Weights of a small GPT-style language model, trained from scratch on English Wikipedia: a variant of Adam for these matrices.
MLP neurons of a small language model. Each row is named by its layer, matrix (gate and up: input weights) and neuron, and shows model dimensions 224-287. Each number is 50 + 12 x the weight over its row's rms, rounded and kept within 0 to 99. A neuron's up and down rows have the sign that makes its largest values positive.
After each neuron's rows, "fires on" lists the tokens most often at its 100 highest values on Wikipedia text that the model never trained on. A number after a token or word is its count.

L3.gate606:43 40 65 47 77 65 62 42 22 35 64 49 50 50 32 59 52 63 59 24 61 37 42 56 54 34 50 38 28 59 67 51 52 46 45 52 52 40 68 49 25 66 56 57 46 36 54 34 61 55 46 60 52 66 76 37 45 51 37 33 54 67 46 55
L3.up606:41 53 55 31 44 50 49 58 45 54 43 32 70 41 34 58 46 59 49 54 40 33 49 54 50 72 51 70 59 48 63 52 65 33 48 39 34 37 19 41 55 40 34 59 55 34 38 46 48 53 63 59 52 27 54 45 41 35 49 41 50 40 79 68
fires on: "a" 27, "on" 9, "al" 7, "out" 6, "ut" 4

L4.gate787:55 61 56 54 57 56 35 32 49 48 64 38 73 52 45 43 38 59 44 47 60 35 37 56 35 53 38 58 35 56 64 33 47 31 44 47 66 40 43 46 60 44 26 43 61 59 66 52 43 54 36 66 37 79 48 43 71 63 42 70 67 62 52 35
L4.up787:40 43 45 51 61 53 50 55 45 51 40 66 43 44 53 43 28 46 46 60 59 71 63 35 44 30 47 68 16 60 52 47 43 37 47 41 64 49 62 61 18 49 47 69 58 46 55 64 35 58 49 43 57 43 58 28 32 93 82 39 44 51 45 36
fires on: "il" 20, "ctor" 11, " also" 9, " his" 5, " died" 5, "ce" 5

L3.gate212:55 43 41 45 49 58 66 61 45 56 63 33 61 55 44 68 46 64 32 50 41 95 48 62 54 56 58 52 79 57 39 60 52 37 39 38 49 44 47 50 52 54 53 49 55 39 57 60 45 53 35 50 54 28 43 38 62 44 50 52 55 44 63 37
L3.up212:29 32 65 82 54 49 44 52 48 57 54 44 30 60 45 46 56 50 47 56 74 39 49 57 69 51 74 52 33 59 49 56 68 54 52 41 41 62 62 41 74 50 37 53 71 39 69 64 39 59 59 44 57 44 50 39 67 47 45 37 34 39 53 64
fires on: " Mad" 16, "ad" 14, "al" 14, "av" 9, "ag" 7, "g" 4

L4.gate47:73 45 57 56 68 53 61 54 51 42 78 53 23 45 41 68 44 51 60 50 45 48 26 44 35 49 61 60 31 52 47 28 63 53 66 55 47 55 33 41 58 31 30 51 55 52 58 64 61 75 48 46 65 65 55 38 62 39 40 38 43 47 36 45
L4.up47:52 28 57 45 58 62 45 35 49 49 59 46 43 56 32 56 43 40 35 53 49 54 37 64 30 49 42 69 25 29 52 62 59 46 50 51 53 50 58 54 47 42 51 22 62 45 57 56 59 48 51 70 66 63 61 57 29 27 44 58 59 60 59 48
fires on: " other" 23, "ur" 11, " Other" 8, "all" 8, "ther" 6

L3.gate330:33 56 65 38 58 51 34 58 51 58 81 44 41 44 62 43 44 66 33 75 65 45 52 37 52 33 48 16 49 57 52 52 32 39 48 51 41 29 37 46 57 50 69 65 48 55 40 50 56 46 55 34 62 37 67 54 41 52 61 40 67 39 40 49
L3.up330:73 45 59 50 45 48 66 66 50 59 60 54 42 40 31 34 46 66 69 46 46 54 52 63 33 40 62 57 55 62 45 66 47 49 56 43 30 43 58 45 46 55 68 38 43 27 73 58 53 39 55 50 46 54 44 40 61 44 53 34 64 58 43 62
fires on: "ing" 39, "land" 8, "en" 5, "y" 4, "ik" 4

L4.gate429:43 42 45 51 50 50 58 59 49 25 50 52 34 47 62 57 48 50 50 47 28 64 45 71 47 62 54 42 41 59 47 48 47 42 45 43 50 29 60 44 48 46 66 47 70 36 40 53 53 58 50 47 69 46 53 48 10 35 53 51 31 38 46 73
L4.up429:54 66 32 41 77 35 52 40 45 56 62 48 63 62 54 48 63 37 33 30 48 48 63 33 52 52 52 49 61 64 73 61 54 62 47 37 50 58 24 75 23 58 33 46 59 33 73 72 50 51 39 51 38 38 51 24 58 42 70 44 53 52 66 51
fires on: " med" 17, " of" 13, "anc" 13, " Med" 9, "–1" 6, "sc" 5

L3.gate142:42 60 48 44 76 55 38 53 10 44 49 48 59 59 53 40 53 40 51 38 41 42 47 65 44 51 41 40 45 47 59 44 52 54 32 50 37 70 50 49 48 51 72 33 55 31 51 42 57 49 49 61 40 64 75 60 34 53 39 49 44 53 54 54
L3.up142:54 55 47 68 41 54 60 38 55 56 44 65 42 60 40 70 40 64 52 67 45 59 27 40 48 45 41 56 48 49 44 56 52 52 31 41 65 27 66 62 32 58 32 56 46 45 35 37 31 58 40 56 51 63 55 43 50 49 36 62 62 49 49 27
fires on: "ish" 39, "iss" 20, "ian" 7, "ida" 4

L4.gate193:50 31 53 60 66 41 38 77 38 38 59 52 58 42 50 33 48 35 49 59 50 42 76 46 37 46 40 57 66 40 44 62 64 43 44 28 37 15 69 59 28 46 49 48 64 32 45 58 54 37 64 60 62 49 54 45 56 50 55 57 53 60 33 45
L4.up193:60 48 58 18 51 68 41 39 69 59 50 40 60 56 42 60 49 46 46 44 61 77 44 49 53 40 67 46 71 55 51 57 65 40 30 46 58 45 45 50 42 51 22 48 55 42 64 39 43 47 36 48 31 45 63 64 50 51 41 60 23 39 33 62
fires on: " to" 30, " for" 11, " /" 10, "el" 5

L4.gate254:43 71 57 71 55 57 46 44 49 57 30 45 38 35 26 39 48 37 52 50 46 44 76 37 34 81 50 43 34 36 45 47 46 30 53 61 48 37 53 41 50 39 50 34 40 41 55 30 36 42 47 54 69 35 44 60 49 55 54 48 75 49 42 49
L4.up254:31 56 43 63 34 45 55 27 38 58 66 47 48 24 59 35 46 34 66 64 40 47 29 31 51 69 61 39 44 81 61 67 39 29 44 38 87 69 50 52 50 35 52 61 45 29 62 30 57 74 48 62 55 33 51 52 50 31 50 42 68 37 46 38
fires on: "r" 22, "ill" 9, " r" 9, "ri" 7, "orn" 6

L4.gate570:52 42 55 50 55 60 36 25 36 77 43 44 63 75 28 74 59 53 58 47 48 71 46 44 60 53 37 66 46 44 61 46 58 63 46 46 61 45 62 38 40 30 33 60 41 34 59 52 53 64 71 79 37 32 48 46 71 54 63 62 55 50 45 48
L4.up570:62 32 39 42 60 43 42 53 57 30 58 51 32 37 68 47 44 44 37 62 64 65 29 61 46 75 25 52 57 47 47 64 49 60 61 62 56 46 48 68 75 37 66 21 44 24 40 79 69 55 49 43 58 33 63 51 57 62 70 53 45 45 48 37
fires on: " of" 14, "out" 12, "ring" 8, "ike" 8, " than" 4, "end" 4

L3.gate46:59 62 40 57 59 48 45 51 16 62 75 58 52 42 60 69 56 46 69 47 60 42 47 50 51 35 41 44 68 37 50 50 63 49 53 46 76 35 47 49 60 32 53 38 28 58 44 62 60 57 42 28 72 78 45 43 42 49 30 34 52 49 65 21
L3.up46:35 52 50 33 33 36 48 66 57 42 36 45 41 22 56 58 55 68 62 33 42 49 48 63 20 43 42 54 22 49 60 65 51 63 32 64 61 36 50 56 21 46 52 59 60 52 81 62 65 59 48 58 63 93 59 38 46 59 46 35 47 45 39 39
fires on: "ect" 16, "or" 13, "er" 11, "l" 7, "ct" 5

L4.gate213:53 30 20 53 60 52 56 62 67 49 48 47 41 39 50 54 65 55 48 59 35 54 27 50 39 52 50 57 54 50 38 68 71 47 45 64 47 42 46 45 45 40 55 57 59 63 67 51 60 47 48 53 45 55 33 60 64 46 30 20 53 55 48 26
L4.up213:36 33 60 42 50 34 58 56 46 40 63 36 48 67 60 55 53 30 47 62 38 36 36 66 59 59 35 33 55 35 43 45 73 52 58 39 36 42 43 32 25 42 43 46 70 45 70 34 61 46 62 48 64 61 60 45 30 62 48 50 52 52 43 54
fires on: " de" 20, "." 11, "\"" 8, ")" 7, " C" 5

L4.gate502:54 37 49 78 46 61 54 44 50 59 48 55 40 09 50 55 68 55 57 57 38 47 59 33 58 63 45 42 56 53 53 38 28 47 64 62 73 32 31 52 44 34 38 40 52 44 37 60 61 65 45 59 42 73 52 45 58 67 53 61 45 55 40 45
L4.up502:45 45 49 29 68 64 20 39 28 27 45 67 50 41 48 52 64 36 59 30 46 39 70 66 64 60 60 47 36 41 38 38 50 50 51 35 52 37 34 34 53 58 53 41 41 53 74 54 52 44 58 17 52 45 58 52 62 57 59 56 48 65 36 29
fires on: "," 26, " (" 16, " who" 14, "—" 5, " other" 5, " which" 5

L4.gate826:38 41 55 29 62 42 44 53 79 50 38 37 40 62 62 45 62 36 70 33 66 49 51 44 49 46 54 60 57 48 53 55 42 51 65 29 36 48 60 46 30 47 51 66 56 44 66 87 52 65 44 52 27 29 48 28 58 70 32 26 47 47 40 36
L4.up826:45 52 58 48 43 60 40 63 38 60 58 40 40 46 61 50 54 47 36 70 53 47 27 46 58 50 31 53 51 56 47 73 73 63 53 52 46 44 47 33 56 46 40 66 69 43 49 41 64 46 66 49 63 48 52 38 63 50 64 49 41 67 76 46
fires on: " as" 21, " of" 17, "uring" 9, "ure" 4

L4.gate947:40 47 43 29 48 57 58 46 36 28 65 32 59 26 45 52 42 64 45 53 32 61 50 43 68 62 54 52 53 57 65 62 48 58 44 61 85 56 54 41 37 29 50 56 59 44 63 37 86 63 81 56 32 44 77 38 50 54 36 53 55 65 63 39
L4.up947:53 30 37 55 29 48 68 60 48 51 58 56 56 50 54 55 41 57 42 34 51 54 50 28 48 41 51 43 43 40 64 40 41 57 60 46 54 61 53 61 50 59 38 56 50 45 47 30 37 47 47 68 52 46 77 50 55 46 49 43 58 58 72 50
fires on: "on" 17, "ist" 15, "ar" 10, "iger" 9, "al" 7

L3.gate338:61 45 40 41 60 56 35 64 48 52 59 38 54 69 60 57 40 47 64 85 59 50 62 38 36 36 48 51 55 61 70 48 54 57 24 69 48 49 60 25 39 52 54 40 40 66 49 55 64 36 29 74 43 54 56 59 57 49 57 55 39 46 86 49
L3.up338:46 65 64 45 53 55 62 71 48 35 44 57 63 54 71 42 66 59 68 56 56 51 58 61 52 50 58 43 31 37 45 37 44 41 30 57 44 37 58 46 56 59 86 55 30 47 26 66 65 45 55 50 49 51 45 69 29 55 52 39 39 40 69 58
fires on: " " 65, "own" 9, "\n" 7

L3.gate213:29 33 50 61 78 69 47 30 47 44 60 50 30 49 40 60 31 60 45 32 50 64 43 49 56 60 55 56 47 57 42 55 30 50 48 63 48 45 32 40 48 31 64 54 39 22 49 38 36 45 50 48 54 58 54 43 41 65 59 41 51 69 53 54
L3.up213:57 48 49 51 50 65 52 38 44 43 40 41 59 55 32 35 54 52 46 58 86 54 50 55 39 53 64 54 65 34 28 43 48 49 50 40 57 36 46 42 38 61 43 41 37 56 49 50 30 33 27 33 41 46 49 39 66 16 48 57 54 35 52 42
fires on: "v" 11, "s" 10, "ar" 9, "er" 9, "ult" 6, "f" 6

L3.gate778:46 47 33 51 54 52 62 33 54 57 56 57 69 69 50 50 52 57 50 67 41 48 56 75 36 61 46 47 73 45 45 48 48 35 26 53 34 46 48 43 42 72 59 51 82 66 51 25 54 42 45 27 55 33 60 54 44 56 63 43 52 66 50 47
L3.up778:35 18 48 52 62 59 15 52 53 66 40 80 62 35 36 48 57 45 41 41 59 50 52 43 61 27 51 78 68 40 58 42 70 56 61 37 42 61 55 35 66 65 67 60 53 68 50 48 62 52 26 45 58 58 47 42 58 65 32 61 52 41 26 43
fires on: "te" 23, " and" 16, "ar" 5, "D" 4, "t" 4, "od" 4

L4.gate390:57 60 56 44 51 68 69 48 57 62 47 57 56 50 49 74 64 21 56 55 48 43 65 40 48 36 33 45 36 36 46 52 66 44 51 92 53 30 68 59 73 55 48 62 33 56 46 33 67 41 53 37 55 70 39 67 42 52 58 66 63 49 56 53
L4.up390:48 45 59 50 67 65 62 35 52 50 36 47 49 74 48 46 46 75 64 47 45 41 40 56 30 62 53 54 76 43 55 35 38 25 42 66 40 49 74 55 45 41 44 43 60 64 57 73 29 61 58 63 53 66 59 60 49 25 44 44 19 45 51 50
fires on: " |" 55, ";" 8, " =" 7, " " 4

L3.gate926:35 50 60 35 60 51 41 56 59 51 42 55 32 48 68 44 48 60 45 88 77 60 46 60 54 53 39 39 69 50 86 36 47 48 50 43 37 53 49 68 35 43 53 45 48 62 53 46 60 61 73 54 41 62 52 46 62 58 47 48 30 62 40 60
L3.up926:54 62 47 45 36 52 52 52 55 76 47 39 53 35 29 62 38 61 49 59 34 60 57 49 46 44 65 53 54 49 52 58 52 43 58 39 57 41 66 62 41 57 44 47 62 47 62 75 60 35 42 52 37 64 48 72 76 36 66 49 61 50 70 38
fires on: "ri" 14, "at" 13, "d" 10, "z" 10, "y" 5

L3.gate24:59 49 34 64 50 57 78 58 33 55 57 35 36 64 37 52 43 57 55 59 61 42 18 50 51 60 60 40 39 56 46 60 57 76 58 58 68 23 55 28 29 53 36 55 52 38 55 53 53 42 44 56 27 79 42 47 64 35 41 55 70 56 84 52
L3.up24:57 44 38 59 41 47 73 48 45 58 81 48 41 33 59 72 32 65 51 40 60 52 40 48 29 67 59 27 50 54 54 56 37 57 47 44 34 29 59 31 47 45 41 73 52 12 60 62 75 44 51 24 46 76 50 60 40 48 68 41 61 38 50 38
fires on: "vent" 13, "ł" 10, "ent" 9, "o" 8, "ir" 5, "ed" 5

L3.gate654:67 67 45 30 60 55 27 56 33 32 40 51 54 71 60 50 60 38 58 54 62 45 44 59 45 62 30 41 49 59 53 60 58 38 62 36 28 38 59 43 43 35 34 63 47 67 49 27 71 32 42 47 27 45 48 53 41 40 46 58 43 59 56 53
L3.up654:62 57 68 45 31 41 47 34 27 49 52 39 59 48 70 56 35 52 72 48 77 47 47 55 30 35 65 50 67 65 49 51 28 52 74 14 50 33 41 49 39 42 65 50 65 62 49 47 51 47 62 53 58 85 35 74 39 60 53 72 45 51 37 54
fires on: " the" 75, " \"The" 7, " \"" 4

L3.gate648:34 46 68 62 54 64 56 34 40 58 57 55 49 68 54 70 70 56 56 46 73 39 42 63 56 77 54 35 50 60 42 41 59 42 16 58 57 56 48 67 59 58 34 52 51 31 53 51 75 46 57 28 66 46 71 43 36 47 64 62 63 59 41 43
L3.up648:28 58 51 43 51 59 32 33 36 57 62 72 47 50 59 64 52 53 69 47 46 46 44 61 48 56 44 26 52 34 78 43 53 26 30 79 47 60 52 26 51 56 51 36 47 29 55 52 50 39 44 46 51 39 44 64 16 35 47 66 41 56 40 65
fires on: "i" 21, " |" 20, "or" 11, "is" 7, "-" 5

L3.gate698:53 38 67 48 62 31 26 63 56 35 51 50 65 44 48 34 45 28 61 57 62 53 63 42 58 50 27 42 62 60 44 57 41 63 35 38 42 46 59 61 53 52 48 33 43 53 59 53 52 54 50 44 50 39 51 22 58 60 48 54 68 46 54 43
L3.up698:58 42 37 35 54 47 41 59 34 32 45 70 54 61 57 65 59 36 57 53 39 45 60 40 53 53 56 68 56 59 30 49 57 54 44 62 65 45 51 42 62 40 58 49 29 72 55 48 57 39 55 60 47 45 61 15 34 48 36 56 46 49 35 47
fires on: "ly" 25, "as" 12, "l" 7, "es" 7, "us" 5

L4.gate882:62 16 39 54 36 73 51 44 64 37 56 25 49 37 46 68 50 64 41 65 55 55 56 47 39 68 41 53 60 32 55 54 35 42 56 46 52 72 45 57 59 61 69 59 22 36 51 63 62 50 45 51 49 47 53 41 37 49 40 44 65 46 63 38
L4.up882:55 56 74 54 49 54 36 41 39 37 49 28 42 37 29 59 52 64 64 64 36 47 35 35 42 46 49 62 54 58 48 48 43 40 56 34 47 60 63 50 55 62 64 37 51 36 59 50 59 18 34 43 36 65 54 45 38 65 41 40 43 46 58 44
fires on: "W" 19, "b" 11, "-w" 10, " to" 9, " (w" 7

L3.gate256:31 58 60 56 57 45 65 51 44 49 62 73 61 56 53 87 45 37 42 73 50 50 42 33 51 66 61 61 72 68 54 42 26 62 56 54 57 53 60 53 43 53 62 51 40 32 36 42 77 47 50 54 57 46 28 46 58 43 53 51 53 42 60 48
L3.up256:48 56 59 42 57 53 39 47 61 54 47 58 39 49 51 41 76 49 43 47 76 41 12 33 64 63 68 91 48 33 39 44 51 51 42 46 50 46 53 53 48 51 28 51 36 68 39 48 63 36 60 51 50 41 46 41 32 52 50 26 52 65 46 44
fires on: "on" 17, "ir" 14, "u" 12, "os" 11, "is" 10, "us" 6

L3.gate850:38 48 56 32 41 38 54 49 32 53 40 32 57 39 55 56 49 44 58 64 36 61 40 32 60 48 44 47 48 68 41 57 64 49 49 48 57 41 54 56 65 56 61 39 41 31 77 70 65 67 46 66 46 43 48 37 49 51 49 36 55 46 44 35
L3.up850:59 30 45 75 50 45 50 36 53 48 48 44 53 44 61 60 60 58 48 39 37 59 56 44 47 17 56 60 37 49 60 28 53 40 33 50 59 71 40 69 42 60 38 78 44 37 69 43 43 72 44 48 33 51 56 48 49 45 42 55 40 78 25 62
fires on: "al" 24, "el" 12, "er" 9, "ness" 7

L3.gate638:54 30 42 73 45 37 63 35 58 48 51 49 48 65 52 81 50 32 61 22 50 39 36 46 54 37 62 59 64 36 67 56 39 68 40 61 80 45 62 49 61 42 56 37 76 65 34 58 59 35 75 56 45 61 61 64 55 65 66 41 61 43 63 38
L3.up638:33 46 40 44 57 54 41 65 67 51 64 37 42 47 65 51 46 43 82 51 43 46 62 55 51 42 50 66 35 34 64 65 36 48 66 64 47 36 48 41 35 45 62 46 42 44 53 52 34 40 55 56 60 40 61 48 29 57 50 40 26 83 37 43
fires on: "ed" 22, "er" 20, "in" 15, "e" 8, "ir" 5, "ct" 4

L4.gate766:22 66 61 36 50 75 42 48 39 28 42 55 45 40 47 46 38 55 39 60 63 55 57 47 54 59 53 51 46 37 48 70 68 73 46 39 60 32 58 34 62 39 47 60 34 52 51 38 67 39 43 67 40 43 50 57 60 72 35 59 46 44 53 50
L4.up766:51 66 43 38 33 51 58 61 58 58 68 62 51 73 52 50 74 62 59 53 48 55 72 40 46 56 52 60 38 47 48 54 74 47 75 56 68 52 72 50 46 54 46 66 55 46 55 39 50 55 55 57 59 34 48 43 49 50 38 38 53 56 47 47
fires on: " Me" 20, "k" 16, " me" 10, "b" 10, "g" 6, "e" 5

L4.gate109:52 48 59 54 46 40 41 71 57 37 37 43 68 46 57 58 50 20 50 48 42 59 39 56 52 33 40 44 63 51 45 48 59 50 24 72 45 53 60 46 49 78 61 47 46 28 41 75 57 45 56 42 71 65 56 19 47 49 50 23 47 60 84 46
L4.up109:35 65 63 60 76 51 60 44 47 34 49 48 61 62 45 31 38 46 58 35 41 53 39 43 57 51 37 33 64 41 45 38 46 56 50 56 39 49 64 42 34 75 48 28 43 54 54 46 40 60 50 38 67 54 49 61 31 29 41 35 59 56 67 51
fires on: " |" 58, " " 8, "om" 6, "*" 5

L4.gate308:56 53 40 49 40 60 47 52 36 44 32 53 66 55 42 50 55 54 47 73 65 64 49 54 54 41 43 50 57 40 52 62 43 79 46 41 51 40 48 40 29 44 42 33 44 38 54 49 43 37 47 50 52 45 42 39 46 78 46 39 62 53 42 34
L4.up308:39 42 50 42 44 37 43 52 46 50 64 69 63 82 41 56 19 43 47 23 43 66 53 55 55 44 55 55 45 55 28 36 57 62 61 53 50 55 49 38 53 33 40 40 70 54 69 46 52 64 56 27 42 79 40 60 74 67 56 47 43 50 49 45
fires on: "al" 23, "o" 14, "as" 8, "l" 5, "if" 5, "n" 5

L3.gate719:53 63 55 76 62 42 54 41 64 68 52 48 65 77 54 56 56 42 64 57 49 40 39 80 73 64 51 58 49 55 57 41 44 36 34 29 61 61 58 39 37 52 46 71 64 36 45 35 44 53 44 72 44 48 68 07 32 50 36 57 47 50 51 45
L3.up719:61 38 59 54 60 44 30 24 31 51 32 58 41 46 46 39 44 52 45 60 31 30 52 62 56 57 64 63 42 48 72 64 60 45 54 41 47 61 71 74 53 34 58 43 69 42 62 56 40 50 44 60 37 31 73 45 47 45 39 45 56 44 67 34
fires on: " |" 23, "tern" 11, "ay" 7, "ction" 5, "er" 4

L4.gate260:54 59 74 50 39 32 46 57 36 50 52 39 51 51 57 77 24 59 44 52 54 46 71 58 68 45 56 39 54 57 48 34 37 58 64 70 44 50 52 54 37 34 67 54 51 57 68 38 68 60 53 45 46 40 53 30 64 46 53 56 53 72 46 47
L4.up260:56 48 52 47 33 34 50 67 25 63 53 54 47 69 41 53 47 72 46 57 47 54 61 56 43 31 40 54 62 66 38 59 29 46 69 71 52 60 49 72 46 44 41 55 41 56 51 57 59 52 29 42 30 42 64 54 60 45 40 46 62 38 68 67
fires on: " pl" 12, "j" 10, "ed" 8, "z" 8, "d" 7, "cl" 6

L4.gate337:41 50 72 51 49 54 44 54 42 45 42 45 40 44 53 31 68 54 39 58 64 43 55 27 58 39 46 48 37 40 58 51 55 61 39 32 45 56 29 32 38 75 68 29 71 62 45 38 66 50 40 47 40 49 52 52 32 38 52 57 44 45 42 62
L4.up337:25 51 44 64 26 39 87 47 42 62 38 24 62 40 43 66 38 44 67 53 44 50 57 45 46 63 59 53 47 53 38 47 30 52 53 24 36 49 55 38 46 42 39 32 66 47 43 32 53 45 42 41 59 63 63 56 51 36 47 74 46 73 42 37
fires on: " of" 28, "C" 13, "ce" 12, " its" 11, " /" 8, " |" 8

L4.gate489:37 45 50 41 26 60 33 62 30 56 77 50 46 56 45 62 70 62 53 55 62 40 46 61 54 38 66 55 50 32 50 58 61 39 45 58 42 53 65 39 24 54 55 70 43 62 50 65 61 51 37 44 46 53 49 54 40 58 54 45 49 26 60 19
L4.up489:41 57 49 67 48 53 53 67 66 47 68 33 28 48 51 45 44 32 62 51 58 58 40 51 42 63 36 41 47 52 49 52 41 28 40 56 45 55 61 38 56 62 35 43 52 31 65 65 51 32 57 58 45 61 48 47 43 72 40 66 43 56 56 42
fires on: " of" 19, "os" 9, "p" 8, "sp" 8, " for" 6

L3.gate467:60 56 47 42 58 45 73 53 30 50 32 55 48 42 71 65 70 48 46 58 70 48 58 43 71 49 44 46 49 56 55 44 50 19 47 56 65 53 16 55 50 37 31 53 60 44 63 41 45 49 46 60 22 49 65 41 76 23 52 59 18 76 51 34
L3.up467:52 35 39 40 56 64 46 66 45 65 46 65 43 48 47 57 39 74 68 55 61 59 51 53 65 34 73 41 53 79 39 61 43 39 63 44 48 43 52 48 42 25 60 56 58 55 67 40 49 45 63 52 49 36 55 27 63 28 36 66 38 59 41 51
fires on: "ing" 16, "er" 13, "ion" 8, "ia" 8, "al" 6, "es" 6

L4.gate19:28 40 44 49 51 65 50 56 39 59 44 37 51 66 52 47 67 44 33 78 39 51 54 54 60 61 44 56 63 33 37 28 67 74 55 59 42 25 40 61 73 71 43 55 44 54 64 48 53 66 45 32 75 36 57 56 45 45 52 61 31 31 55 50
L4.up19:41 56 66 35 37 53 48 65 33 37 49 49 61 86 40 36 56 78 39 51 44 39 58 70 27 41 64 52 67 53 37 34 47 61 68 44 36 37 50 55 69 69 50 57 60 70 51 62 62 63 36 44 33 51 69 49 35 37 61 70 12 23 80 45
fires on: "y" 25, "ty" 6, "ild" 6, "our" 5, "ent" 4, "very" 4

L4.gate635:60 36 51 46 41 51 50 54 43 52 54 45 71 52 72 69 38 32 49 55 43 61 76 44 62 58 61 63 47 57 58 36 75 43 38 28 41 72 45 47 36 65 50 43 51 39 78 42 55 51 43 44 30 45 50 44 45 55 44 73 52 52 30 27
L4.up635:55 62 48 61 54 55 56 47 51 58 50 63 78 50 52 29 54 51 46 47 55 34 57 47 50 35 51 58 51 43 60 58 71 43 67 62 64 43 58 53 65 61 45 59 82 46 59 48 48 50 36 41 57 65 33 46 60 49 54 49 23 76 54 71
fires on: "ly" 15, "g" 15, "al" 7, "and" 7, "el" 6, " moved" 5

L3.gate4:63 45 54 60 36 34 59 41 48 49 48 23 35 53 50 53 56 53 31 51 37 55 48 50 42 54 43 50 44 33 48 35 54 61 35 54 47 28 48 51 55 61 32 37 51 38 53 51 67 33 33 39 43 49 58 54 65 13 50 47 31 52 70 53
L3.up4:73 63 59 50 24 37 54 58 47 39 39 39 46 71 75 72 61 49 40 39 52 28 65 41 53 48 51 56 41 22 39 41 36 64 45 72 52 57 28 52 53 62 70 41 55 39 65 59 57 31 46 44 38 51 27 56 51 38 59 60 36 65 58 59
fires on: "ent" 27, "y" 9, "ant" 5, "ly" 4, "ile" 4, " very" 4

L3.gate452:47 41 49 52 60 44 41 40 16 28 48 38 44 64 69 71 38 50 48 38 46 49 37 53 42 48 35 39 53 57 48 33 28 53 23 48 52 63 57 44 44 32 55 49 43 36 47 36 66 74 47 49 53 53 63 41 70 50 61 57 62 45 62 52
L3.up452:63 57 40 66 55 61 39 64 54 68 50 37 36 60 49 61 63 72 70 46 50 49 29 38 45 22 64 28 56 49 34 42 51 40 51 41 66 47 48 54 51 55 52 44 43 62 50 31 55 53 46 57 45 67 42 37 40 45 43 39 39 50 65 40
fires on: "or" 24, "as" 17, "er" 13, "ig" 11, "up" 6

L3.gate797:39 53 37 54 50 52 48 37 47 42 48 57 44 50 51 69 56 49 26 56 49 57 58 35 51 48 44 54 31 44 41 56 60 59 48 63 50 52 41 48 48 50 49 50 56 55 52 49 63 45 37 43 63 45 52 47 39 63 48 51 64 66 61 58
L3.up797:95 49 45 41 57 50 42 32 32 41 53 58 43 58 37 42 70 54 61 49 53 45 53 58 48 57 50 37 47 55 39 50 45 47 28 68 67 29 50 37 56 42 44 42 53 56 42 51 43 37 50 44 33 59 69 60 63 60 43 46 41 42 53 69
fires on: " and" 17, "s" 15, "f" 7, " or" 7, "b" 6, "and" 5

L4.gate33:48 55 39 42 42 54 28 31 42 48 57 37 56 32 33 39 56 61 62 53 52 65 52 54 55 32 55 43 60 39 55 50 48 54 51 39 44 69 57 76 62 50 54 57 43 55 47 80 49 33 47 53 67 53 57 37 64 32 48 54 52 50 64 35
L4.up33:40 56 43 39 53 41 40 52 64 33 31 47 60 36 55 45 38 34 29 50 53 43 56 65 54 55 57 46 55 52 64 40 48 42 35 83 55 55 56 41 36 29 36 41 41 40 54 59 38 50 61 40 28 35 35 56 47 42 36 42 46 32 43 56
fires on: " F" 28, "F" 27, " (f" 10, "-f" 9, "s" 5

L4.gate596:86 54 53 61 36 53 23 52 43 46 56 55 41 30 50 48 62 44 54 71 55 43 43 66 61 52 48 36 47 47 40 53 45 50 59 56 55 49 53 48 47 41 49 31 42 49 66 40 51 56 67 41 56 48 40 33 69 34 63 61 75 52 68 40
L4.up596:55 46 53 52 64 48 52 44 35 53 45 50 59 65 61 58 56 42 65 70 53 70 63 44 53 63 63 40 48 45 38 76 56 44 46 53 45 60 76 41 28 36 51 24 23 61 56 40 54 47 38 51 41 24 51 29 63 54 46 33 50 46 56 30
fires on: " |" 20, "ind" 11, " such" 10, "ran" 7, " 14" 6, " 9" 5

L3.gate420:40 53 46 45 58 67 37 54 38 29 33 44 51 52 60 74 52 44 24 65 54 44 76 31 57 37 22 57 53 38 60 33 32 49 52 34 45 39 44 63 36 46 46 53 69 52 30 56 79 53 52 45 56 54 36 32 27 35 43 44 36 44 57 50
L3.up420:36 40 36 54 57 52 54 51 38 39 50 31 62 65 20 56 38 48 52 59 65 51 40 35 68 46 48 45 34 69 47 68 57 53 34 14 42 58 55 41 58 61 61 69 62 71 36 62 38 62 58 36 43 71 52 51 55 43 47 57 48 38 12 47
fires on: "ig" 20, "ce" 12, "b" 7, "ranch" 5, "les" 5, "ur" 5

L4.gate921:46 50 57 36 37 47 35 39 53 60 58 58 37 44 62 47 35 37 82 27 43 56 41 35 46 65 52 50 79 41 50 63 56 68 44 16 34 31 66 55 60 42 63 79 51 41 45 43 56 47 28 60 48 65 60 69 43 51 52 47 50 54 54 40
L4.up921:58 37 39 53 59 25 32 50 55 52 39 54 31 42 58 70 57 61 67 56 38 62 55 57 57 58 45 56 43 48 44 71 59 53 50 59 46 65 47 51 65 45 69 51 65 54 37 50 36 61 74 29 56 51 52 42 60 56 45 61 50 30 52 59
fires on: "'s" 18, "-" 16, "-b" 9, "$" 6, "ch" 6